MLP neurons of a small language model. Each row is named by its layer, matrix (down: output weights) and neuron, and shows model dimensions 0-127. Each number is 128 + 32 x the weight over its row's rms, rounded and kept within 0 to 255. Numbers have three digits each.
A block is one neuron, or neurons of one layer that tend to fire together. After each block is what it responds to, as a language model described it from the Wikipedia text at the highest values.

L4.down636:136181000156074132142160117140128121108119143180170107166155092122167115112149143078131142153120142106083172181099119127118130128069184053109109146139166163166166138153147093116138119137127170151113123157095143138112126132139130081127157144142133123110113092157106138094091144144128108155176147104156174107129131087100151177160131195191059135146111098134175115096161150170121147200140
Responds to: Table header row cells

L5.down22:219131079124159165194116191138103112102119124125159146112096150140109138079102125170115119107116118179153112138113092140088109082135142160125183091079084085122119100118158146092179083080115167162152136184139119135167078147113115130140125176089133160222125156165085102159188151145164106132117152067133167151094104199166157142184156164110095150082108149125112138110143184139127126097136
L5.down28:139116119104114174072127186088112103183134108115134125153129064125119127154137131118121074161102146105178141123137137148120096077148119081165128115158190101124144121118106128180151093188127141133073111132157162170140106145090146066077106141134108156126206104113087120140144122103121103088129159145081128149136117117129185176134109132042133131144099147135145174084146123144148164172100
L5.down75:109148077068110119136152148145187093152108137152105128071176159169161140155138130114087122108097155096091154161119103132204194138102140102194150154079191161149163075090157091117139135152197139116114114123103059138136167105110118165134062111201125107101130141132107128115140118124158130168168150111161062120134156106143132073126138106025124136111137131072209128127160097065107178056126
L5.down1184:165143082170149128126167105160123135179162117116147122126086155073134120106135114115062148153119135120123128114103154141160126114120158113072082134109090066156101116162122119095146078134109125188066116115153147135127066129149109166118166081140144116116165178161062153157129139198118103094059095164057147141128110104095133108167121091143185106136162147102170151090055101122214128154134
Responds to: Table header cell separators

L5.down292:127152155137111151177170140165083124142111112110118133173134106138081147114112098137150150142074100109113133169105092167160151101122112103119198163078076130156082121139118096163156107083148165122068151042091132120133144104132161090119117118122148098117091062210136128100144137150113101109139131173113217140136114202160130186173170145126135136119133159098104106047100088125118047152129
L5.down1008:126124122144136109093082105143110102175169107126154125114105156129133088141124131114153118101133078092146141123186152135176123090198130132152181109162161104195119107126068102085123122141078132154144075091105149081131104077169185129119107115175116081125057150168118114147052109114172146123067130143124139096112150131160116137074131089139130129131085041121123084115128128163149098184224
L5.down1082:169077175181130157075106138145127129114125128155147123089131092102157088147094081127084086147105127121074074119144081164158078106110143110147083089228074135130185082154062128142117130161089097168146143133119028129111093127140153138133152100135167085184119102128138150105117092137146061151112176123134106134154141114125110162138153117122117146111112177128151137118173149185084147098162
L5.down1091:173132129091156124138170081090166132091135115132160117120142094161163180121060108107105153157133126076139150159102134117099111065165119161118171114103087098125118120137117122091143155184135127103140103160126164138147161118110139084093102162176113130178043085179132078090106168115139201138117116117144153165115120143155110136068118152143126104157120147070196142108047113171134105124067
Responds to: Mid-word fragments after prefixes

L4.down1124:168127143147103141166079095121103172144153099097135118129106150134190093068089145094100120112115046172138120105120105181142217101155097170185112189116144142121146128151121125180129132156095182115124134078108124177154153138111143142127152143121109083121092034097139121097093107133103161167162067106128113145145183114049136116102103115101095091114119167141121162135118147125136178072150
Responds to: Mid-word continuation pieces

L6.down29:137123126132112126135110118075055133122149138112159127102181155154142175204133162136138102091158050102118121162118132186195134082128161143178121147158096140106175122096085145101189079122113174149152148160120157125143099071089112109114129128165107158122061071138109139092147184153096181151093074174079154147115143090064128091131151163136174108085168092131110141097066135117072132110071
L6.down35:062077184113178079137141107134068137157125142152134173143128220097205117136149174182133132138143189136125122124147132079133144143124159093094115169078154118127120110098152150099101154162063124105086153143120056163114155115137142144166166163142087164081110131142082135156142136164096127203093102120128107136145137084185109136138166142103109128135119151115137137123143107088084109112061
L6.down40:155134106143149170114148179144130109130122143155096138164080220181171090161128173178096080167183090121204150154131119133128167118156094105000124125061118109076137118131146179143117103056122163114167139093125056071108163107110120109166170160105138151111101146102135093149158138122081137105106119115178109154182181146097112134155128130130150128133074128143108123095134107161153058158118
L6.down115:132131191112111130105141168145124107171103140086156085130047156107117086148180170132201102139133113114161099176155118136041147138165101114095109081101144101115121131127142119187146168122150090122106138105168102127109151069098066153098193169128104134106178170133091165155157119064073126122133143105095109140115162148126096122132129113125081143090133158166116105140176105074206142149107
L6.down184:118129126081142116058119132123141113120145074160122105160149104180156177135125124083152123129114088176091115121128164176154114084132119106192115136167125136139094056088086100116091097141164157162148111160193135182187111118158129162181166077151135093137140098130114146113128084120106160115134146087120090093092125075116117148076160120158163176141137077150156044143127091209085115115091
L6.down243:182043098111106177126102189148085209140110146126185156038114143078118129128103176131078100109121087127150142172099144145115089114105172144177123128172074162078145065114082142137135143162113145118146193127202166115138078108119142120132146160123150160119132107092130141085105155139077159133085174117080123107126079123130149076157125115145168108125132086103116113149154077165128184119078
L6.down296:170089123127104138134182125033084089120105132114134162095134162108066163208185083084092094114179169139137133140100118121125105078138212143144126114155093121097103142107136141139111071149116171099103165140138175186137135117162113099102131193118078112149128172128079082113130145124083172126099146094096133123143121082103173132139153053106158143125163150088112092097162153102075106137156
L6.down327:113117135101140137186140174116172131132139105113052134150182094149104114129135127117079113129149126153145161126127140152126101111168102136134122130152173139097164117182171151174132186113118144079083155160161117078150128146131099150086156144168071121113149096129098158129144123106135117175109129062183104109072120151079093147179117129120097159138087132107132141136158104142145132140088
L6.down541:096160112126088133089152126166139148126130159138165086161063148116106181142099094171153138113072103098157122167128136112123108126124093152084126144056126116185133093124134042147081100148148105100117181132155165097200134131137137111079104183159143143125080161193103144145125157079108115094104095097145104134116123117084138072077138151166167163067126177126128150054134046147137181180088
L6.down604:184063124151109096126169174101140150173107163101173123111124160098116115140134110164103117089098104086117134136167160171113145163098145129149113169152135115110127115125111111137115085121177150151133151160179128162151142082087162083093175117076150180184150085112118185081128100093132143104087143141098157110136131085090185095140095128151194173218111146152123123113159100089097175109094
L6.down618:111098156174170133103161198154099082120110174091118167059139163049180172154109165141139074115151140089098167185171129075078147185089095132097105139153121096110219092104181120155129100116108191156120127111177152148143172074140174125115095097117115133129160119077091106112089163134105115129079153085121175094095117074114088093178088144134161127121149129126157100109113182183089124132113
L6.down778:165142132116121180091132156150087088146185108133175216107102147134181110101128110206155148119148111135155097140183096143115110153101090120155106138190166127155130109154082148133167036137162109135091191134121120162131123158143140116120132136067141119104137083112132078120120193095144155131068106184091124116119148138132120105125149122138142107167105122153152127163135170123121201173137
L6.down887:139071164135044156077113161147118123109142176150112136096087137062149136165128184134138154120183101118106186099123162114129102129119160176089159116137139106106085117170108142129143108159089171158095148153136170195113117119174136107163131152112140150094105130153132108107155157108076113097088172135148138129165135154112222108188156127173165155112129110128065160141153090112195123141138
L6.down980:136144093138175065136142132161081124152118192093082099126118156116150103150136117098127116178101130149071134085148049156124117145107145129103178152115101127142151090172139146154136074107198125132072095113069123114139189049128167111176162116109070120098162152113154101158140089127109161148180119104091218151130138147137132137173163144151116071162118116130093134131141171080073089171149
L6.down1212:088134174140136134121118150134143123129182127113175189078168182133091175125145109125191174089130100091162109055181175109146079166077122151085152110075103100098200110140098130101163117198128197167118132142151156054140083139118150167149096164168164150137153160200136143131104109102106163072109115138097151123116117109092155064163134104148125125149131143128098168137170105170165142170106
L6.down1254:122110189115147132141140141169100113118100142104082154170071091103123120168192139123167069134098146126136109166139070104174067133103161119140156095057130163100176131134149127135108138107125115144114174148122143083171143110165170166176065191128125173115135163141162120135083095113064123141118127115151128125176129071138143089108146150088163120078112162089109140138124129141160154180084
Responds to: Mid-word and mid-number fragments

L4.down977:142178176141103138122126136154188056134119133118145114103102161109090056103091070120171107135090127092137177157105147117144117140163125154141108103140105104181128095102162153201167105099217121150133129085119158114094113133120193109127154150139153148164206119096137140071141096070120074060112212100151128083113115125126084121148016150105083111195105167152135156080130127177178138164120
Responds to: Score dashes, mid-compound pieces

L5.down210:177092136201130158118113128177132104129151070210137127139094110172117130074165143133134123132131126147076091113167125123137109152132071141104157069086123091134098167142092198121157133083110146141076101137098175082102098081104158133133160159146144150112189159095108055139087124164176099090138132114054122145152127173186147170176164143128117120149132068143118119110137159127140125190118
L5.down273:170190110142115094159045148175124179149179097154067143151104104131138132112173075141030086118173138110150062179149123138206130177092126103091099167100126128101169143087111133064128087161069117091146116178100108077106144086131087135115158156130092107101116133171108099157086149105130121123162163127126092154138085111122114194133179137132101185165110123108099123116093116110067154121128
L5.down536:132165173143128063120127135172161113049110088098096139087130094119147147104137081125110064119140080125210148104150086128177130126117093146166122073090039128087144161160138076103151148089111138122130167169079110109218106122130156142092063182172117124154117109105163146112122096079148172124132111081128117152125102088108153183081168131113110047123166110093141106181096084160144106081101
L5.down718:173133147173127165144152178133133162149191143164104119118122154160137153119142100163056129110087129144122046098163136141134131117151128105138125166135117113128134135177113223123133151140110144120111089141172182137070153118123068116198128112142112164167121107091086091135104106146146088074147118130141136094140149109097126151133097155192074123115089168166153109140101159141134100129155
Responds to: Approximate quantity numbers

L6.down106:150119116145178132154116171152115104070143144114141162127126143136134128115111119183069115135144149131129104080162081158087096080162158138136134129255103161228108155132125176109071066171109177142138107128078155073087125102139137095119143085159128075115074077119124112117140156114098120085093103180135147158070157148159120141198147139103116165175147169090118165136077179097079157136134
L6.down202:105108160157137130139163119122125128147144130098157131107115090139109165135146132194150145127129054175124122095148136140098118127129096125106159142135156132083117082131098114129148082156137203084108170085133072107076187151108094095223092165123097210121103124105176090121125137087071106130117137104125177096121104154173180124110117095115129136182098165131050150075168148106114087087119
L6.down219:132079032194180127180133131186163114077158087118114121120155109114112163164088102191108118139134091160143099147103136117125163114156182174062118120139150163178097099140167143069147152140173064133074130146132126109150095090197103144149071139110075171119104130207071100067142147100078117144167141070138121183122136172151128159119144097166161139087131172138109152082115143151079207115165
L6.down404:113174145090157164065132165135098092039107102110109127100050164139087141121126129134147078134132104126096126145130144090158148178084178159108111139150117101173147145103137118105087093174104072104130110136153113166120089112191149118109091092034099186126105083168119112103126182212200117130159146134177104124079154159101116142179173109167173125167154090158079150117100104127148182106168
L6.down422:167127089143161189188137146143142108061089146105107081165135111104111129169162045119126091087121076130080116116104066165134118062136138087218103149207150198095130082120155132105144185132140135166118181110144115167109137155066124116098140105209129105114125108101075137106128143155134182213073147142124132100140074144138099095145111144115190168105127153076180085109165144150110081088122
L6.down437:094125138171119116126046167107126196122164186139084087116105104130107168151165035182094104129115141139117143152111117127109168151085176207117134117109114134097163140108086103140081105114157140132103134156117134128112142173075148117068113102181089088147152127129148131087126103184119124114167139077092132227081104124131121153131116128159174159112144215131089125120111100079088088077124
L6.down583:103093145121104095131119156124153146052103128102154089133077120126094145146086146065152163177099120131191123123128106114125144152127144139117145182068177146130099148153113104131102095065122155098121068139096152128120151127144074158154120143127127122123100088096116149135123096110179138159101164140120144105139150114132114137118174155106133158132158198147055189177149085138083100202148
L6.down597:139116148157120070097126111143123143124078152169089121059108098167110118133149145117118094121158123142173129136184158114090190111076197170158090151093116100112132185113065115186183111092153152093106067171053114170149145093125107142125139171127115218128110082126095135042091162065116124125120130154094162103135168110134127160153146178168117162142118097097133173140131120146130089126128
L6.down636:085147155109127148125134161126160081130103119108123162108103118101082124119126093137067151099117136112137146152097090107135124121133129160108152156112163120080120161039190174173108219158147093129120130139085098139125126130123094167152143117144115126144123156119158127143111146071145137066085159194140127079131134169141138018140180140117198139162127121121110113127099121165115128107132
L6.down708:139148152072079090141159130072088185080137126133128105120103059111133143115128115107175134162197123126088122050111100148125151158173151157142122158150058123137105143163097093158149133137127134149100105131106148096055138146132125159120133110101134181132131160130111095117138152098121151161131073126088130113161068101109118111095070142170073141092146075084162142091107133211129112141143
L6.down761:093110157134117150139099128115077131096150108133152125165116098073184132176120111128117086091123136177112166149070090105136129089074109112168127171192071151105133098196149137074134091144146136148121156105098190170142126129136095145119163148116104127122058040113119090118173129136122154125190160095191162130123119124167132152102113192130147124166167155125133094077103123134088107160092
L6.down832:187172103132157218098176166093161082125159110127098070139172176148127122117114076065116127157127133110082137133113145147111073153147204126158158127205167107105076137145117110116089081164115134170088130151087080086162145118162115124114168129141090139073106125093095138153145189176082079117144131129117127156129121143121155173163121122157158112096120136072140122132126103080143133111167
L6.down997:100138122109113102157107188138104116103097147111126100123070138100106129097085108157093121087110113145105115162141105104121043093135089183122140120100149176130175098187164104115156166115083124112140142095097103116111112127195135173107175162104156143067179127111135129068130152108093167070194115126101165079136141109193134123146113079099128179169071133126120197138140072190159147133098
L6.down1049:200167139130100155124133150107131080119054129128080130148134149157139090122109137155147130138077108134116107129142138177116160072163126121163119173206105079125080178126155115114145098118161161134080144128083173149142109102161057127122138108162148133167063129153136129122132140153134187158153123055184166117061176096128133144117138158130113119080134171080148085121154150175157084106117
L6.down1201:142121095097099109104166118078126066132090134134130121118157152180090143117115093133147094146123150096127121117154176161125137080139028147119114145118068109072102123142064094106098169190198077099154143139136109109138081163096152125150120142152176150163138142170093097095150138179134189146151175135124131152101152145120144171179171101116097149119074113062077190163131128190120078147132
L6.down1259:160103074097102099134110108168119069073129115163129124178155131187128147117118144185095168112146142120091169072050083120129204116165139129093129121136057093002138180159118157160096134115128097104081146100050075141160136183179180133132105104122114162158105179087170117122124153107129173140168097181150153213172131100175093132106090174151103139104107204124137145136134141083123118123107
Responds to: Table header cells

L6.down44:156183152232156147102134132115089082081107125092125146110103137130202133150135126103085161115153198136105110140104097137126092048133122126125104140143103112174154097118141129121111124090122076101104150109117178161082140148134121030114131096105163129147101112132142126082132128167123110147102183150180129118121205095113160149167150160089109221135113134197101132117140123147149134088078
L6.down246:136132153098088103149132132106136119124121137121031147109168148113164132148170161127091070130119079210174146089104138092125121092166128129147105091077105091098154125085126136124176205164139075133073123107120104154115101143143188125205148123130075155158141097188167162100146204247165086119145136136113161116082131108112094171095113084149140149170110133150112149118169137159097111124127
L6.down261:135113154159118141110107190125143122118078124164067105131165180090167111180121101175139111100114086144107095138131114096158119103157125061197174177192151131115131076144113114113190143172138126124143173132125148147153117125178108127104176110163123198120114106116085134094128197176162118129154101060190159122107140133141090133148113141086070123123150165164154089089114143134065107090167
L6.down418:172150124143123127121132095155138176144112125079144187148140100095084082124155139137112163115116158158124106086107110098045097125087126110118109143131105115149175080149166171157130194151143139164172102092129134125144148150138127127171171110153165156140149111142155105126124066197161064143065173148142123169150190111142180162082115101184139181105108109193113165153125154130122146138101
L6.down509:114141160121131043115149142145111120128119108121138176122129113154117103131127157114162182163148051179188179178127124109080105153138115122088153146080091181163059102082098159167150098156112127035174101117126076158058155093168152139087142044116145101175097136155158109183081124148129117152132128123124133146189064163167149150126176110165160101159106213132083162156126160126168135066157
L6.down529:115126086207129168078091167182175058113083117092077120153138117137150137096126119088168141150123110112181096088104209141168168126122132149172136066149124131107166098140130171127083122093078147078131139116148138082106137122119104115157172107168100172108158072167148123108133153182050078096111155109103138091150143111118175083153145130188147075138191160092152138100120145160157129138118
L6.down579:125164122101158147142079163096143113154108155158163099154117170163136148127137104164128101098111206149109100113149162095153218121128176165147110170118152130143126151140116173142131100102097154126155148152126138116085135155153126156085131099213145073129096096151045081082127152127114126097092142086138128112082149177086119136124142127128196166126133128076093139041089145105144104154151
L6.down663:085151099147090160122174145119091121164196089182135130136190115139128110128112142061164099185167173067167151151125133112180131166132099131113120175100191185154135106137091148080147131120112091142117143170162152167053053133149086125165164083128209087155167142137115125132085179151062095094104122142182177175138155120100169127122184110167159140144151158107053147142136100102137069138176
L6.down699:177172124120166146057108113089168087125125136149076090151080180078113069141114126111171100121141084103133132112141129164113163133133114164176097127093102192096151112120115152182141133178136175164089102099078146112157176147137104157138171133113116120089140145097092115103119118102150154165173138093144051134150070104167102049158118119106134066138168167097132145147102195151134166108135
L6.down774:109096095119132136129131132128176141116170117067103142150172194176142162138164116158082125153134112088161179112129151131122123191144118171139127154157131076108083088149112102167157142116140158162074146118114147117157129088104179126098152061062121159135112145161158097130142150171104158082107110114075137120108103134080115198111125090122090135061105142107177175139144126102181111148128
L6.down808:114125119142137097089146175102122138150119037115133175090083091146063099143031083162089139109141129106146093171066105086088106123172124128128095126055146108142107184094130168123194130159137134122152136137152129167180190157148148120177151145091138147123158121122096103095145081176166125097071124094145161156117112105109177141138147146168130130124144162132105081177108149081144095135097
L6.down961:153160142130094160087136116128121118146089142089148078158127071131087121170186130154120154099075088160146140083198157159161200075143178059170128120065108168146131128132134195122114159200173131112173172164164107122124123137111091137120108163115098162147205164109097106185087107168115112101213182121130090104122119140107132196133084135133134124119092086095135096140140147097088089136111
L6.down1109:154189098150135139178112153119124172186178096129162066132139121118073172121140111133148144166116116152116126091139111164079067090157193106137110135147106150180174130116106141136130132114166166191142138115071200139115117082068092146197131118128162158103162107185110112098184143162109143090137109116092161050136108158132107123152132149079155136123187156130162179121172135152163122084125
L6.down1125:137171090074072182094176135187139158096113142126120155148079097186152151051145124137148152118077188122159112121161180102071062108128157118108178142112169114131118092105106119060171117043148135166126105101164132136137164104107111151152154106097084086096144145095139132152132132205110092083152144101079093118039079166124150120135176146168149132138104116126181085115173170161135161087120
L6.down1157:120094148105102181098095074143094151152163181135114085102156089123137134114174082079095155126169145103122151147158091119082146166062114118166104082135151090094120125230144089088155135122146174153119098078120137104106110122119134142182150126161137107125108150132120119142188119124124172150149143142165062151068158130076104158147116140148193188104105131133118139078112119137081125156148
L6.down1244:170139084185114169147106177165150115105189124123092106190117083174144141117180117128137116132122186106148148147127136126077153085113106167088126185157101148111102094094155118066152124112136193108170094126125132118114051140152084167151078172064086147161181134143126104063139152137147092121101091135120153091152110101063140150098077178091067156162164145180139139141094148167132119089153
Responds to: Upcoming number or year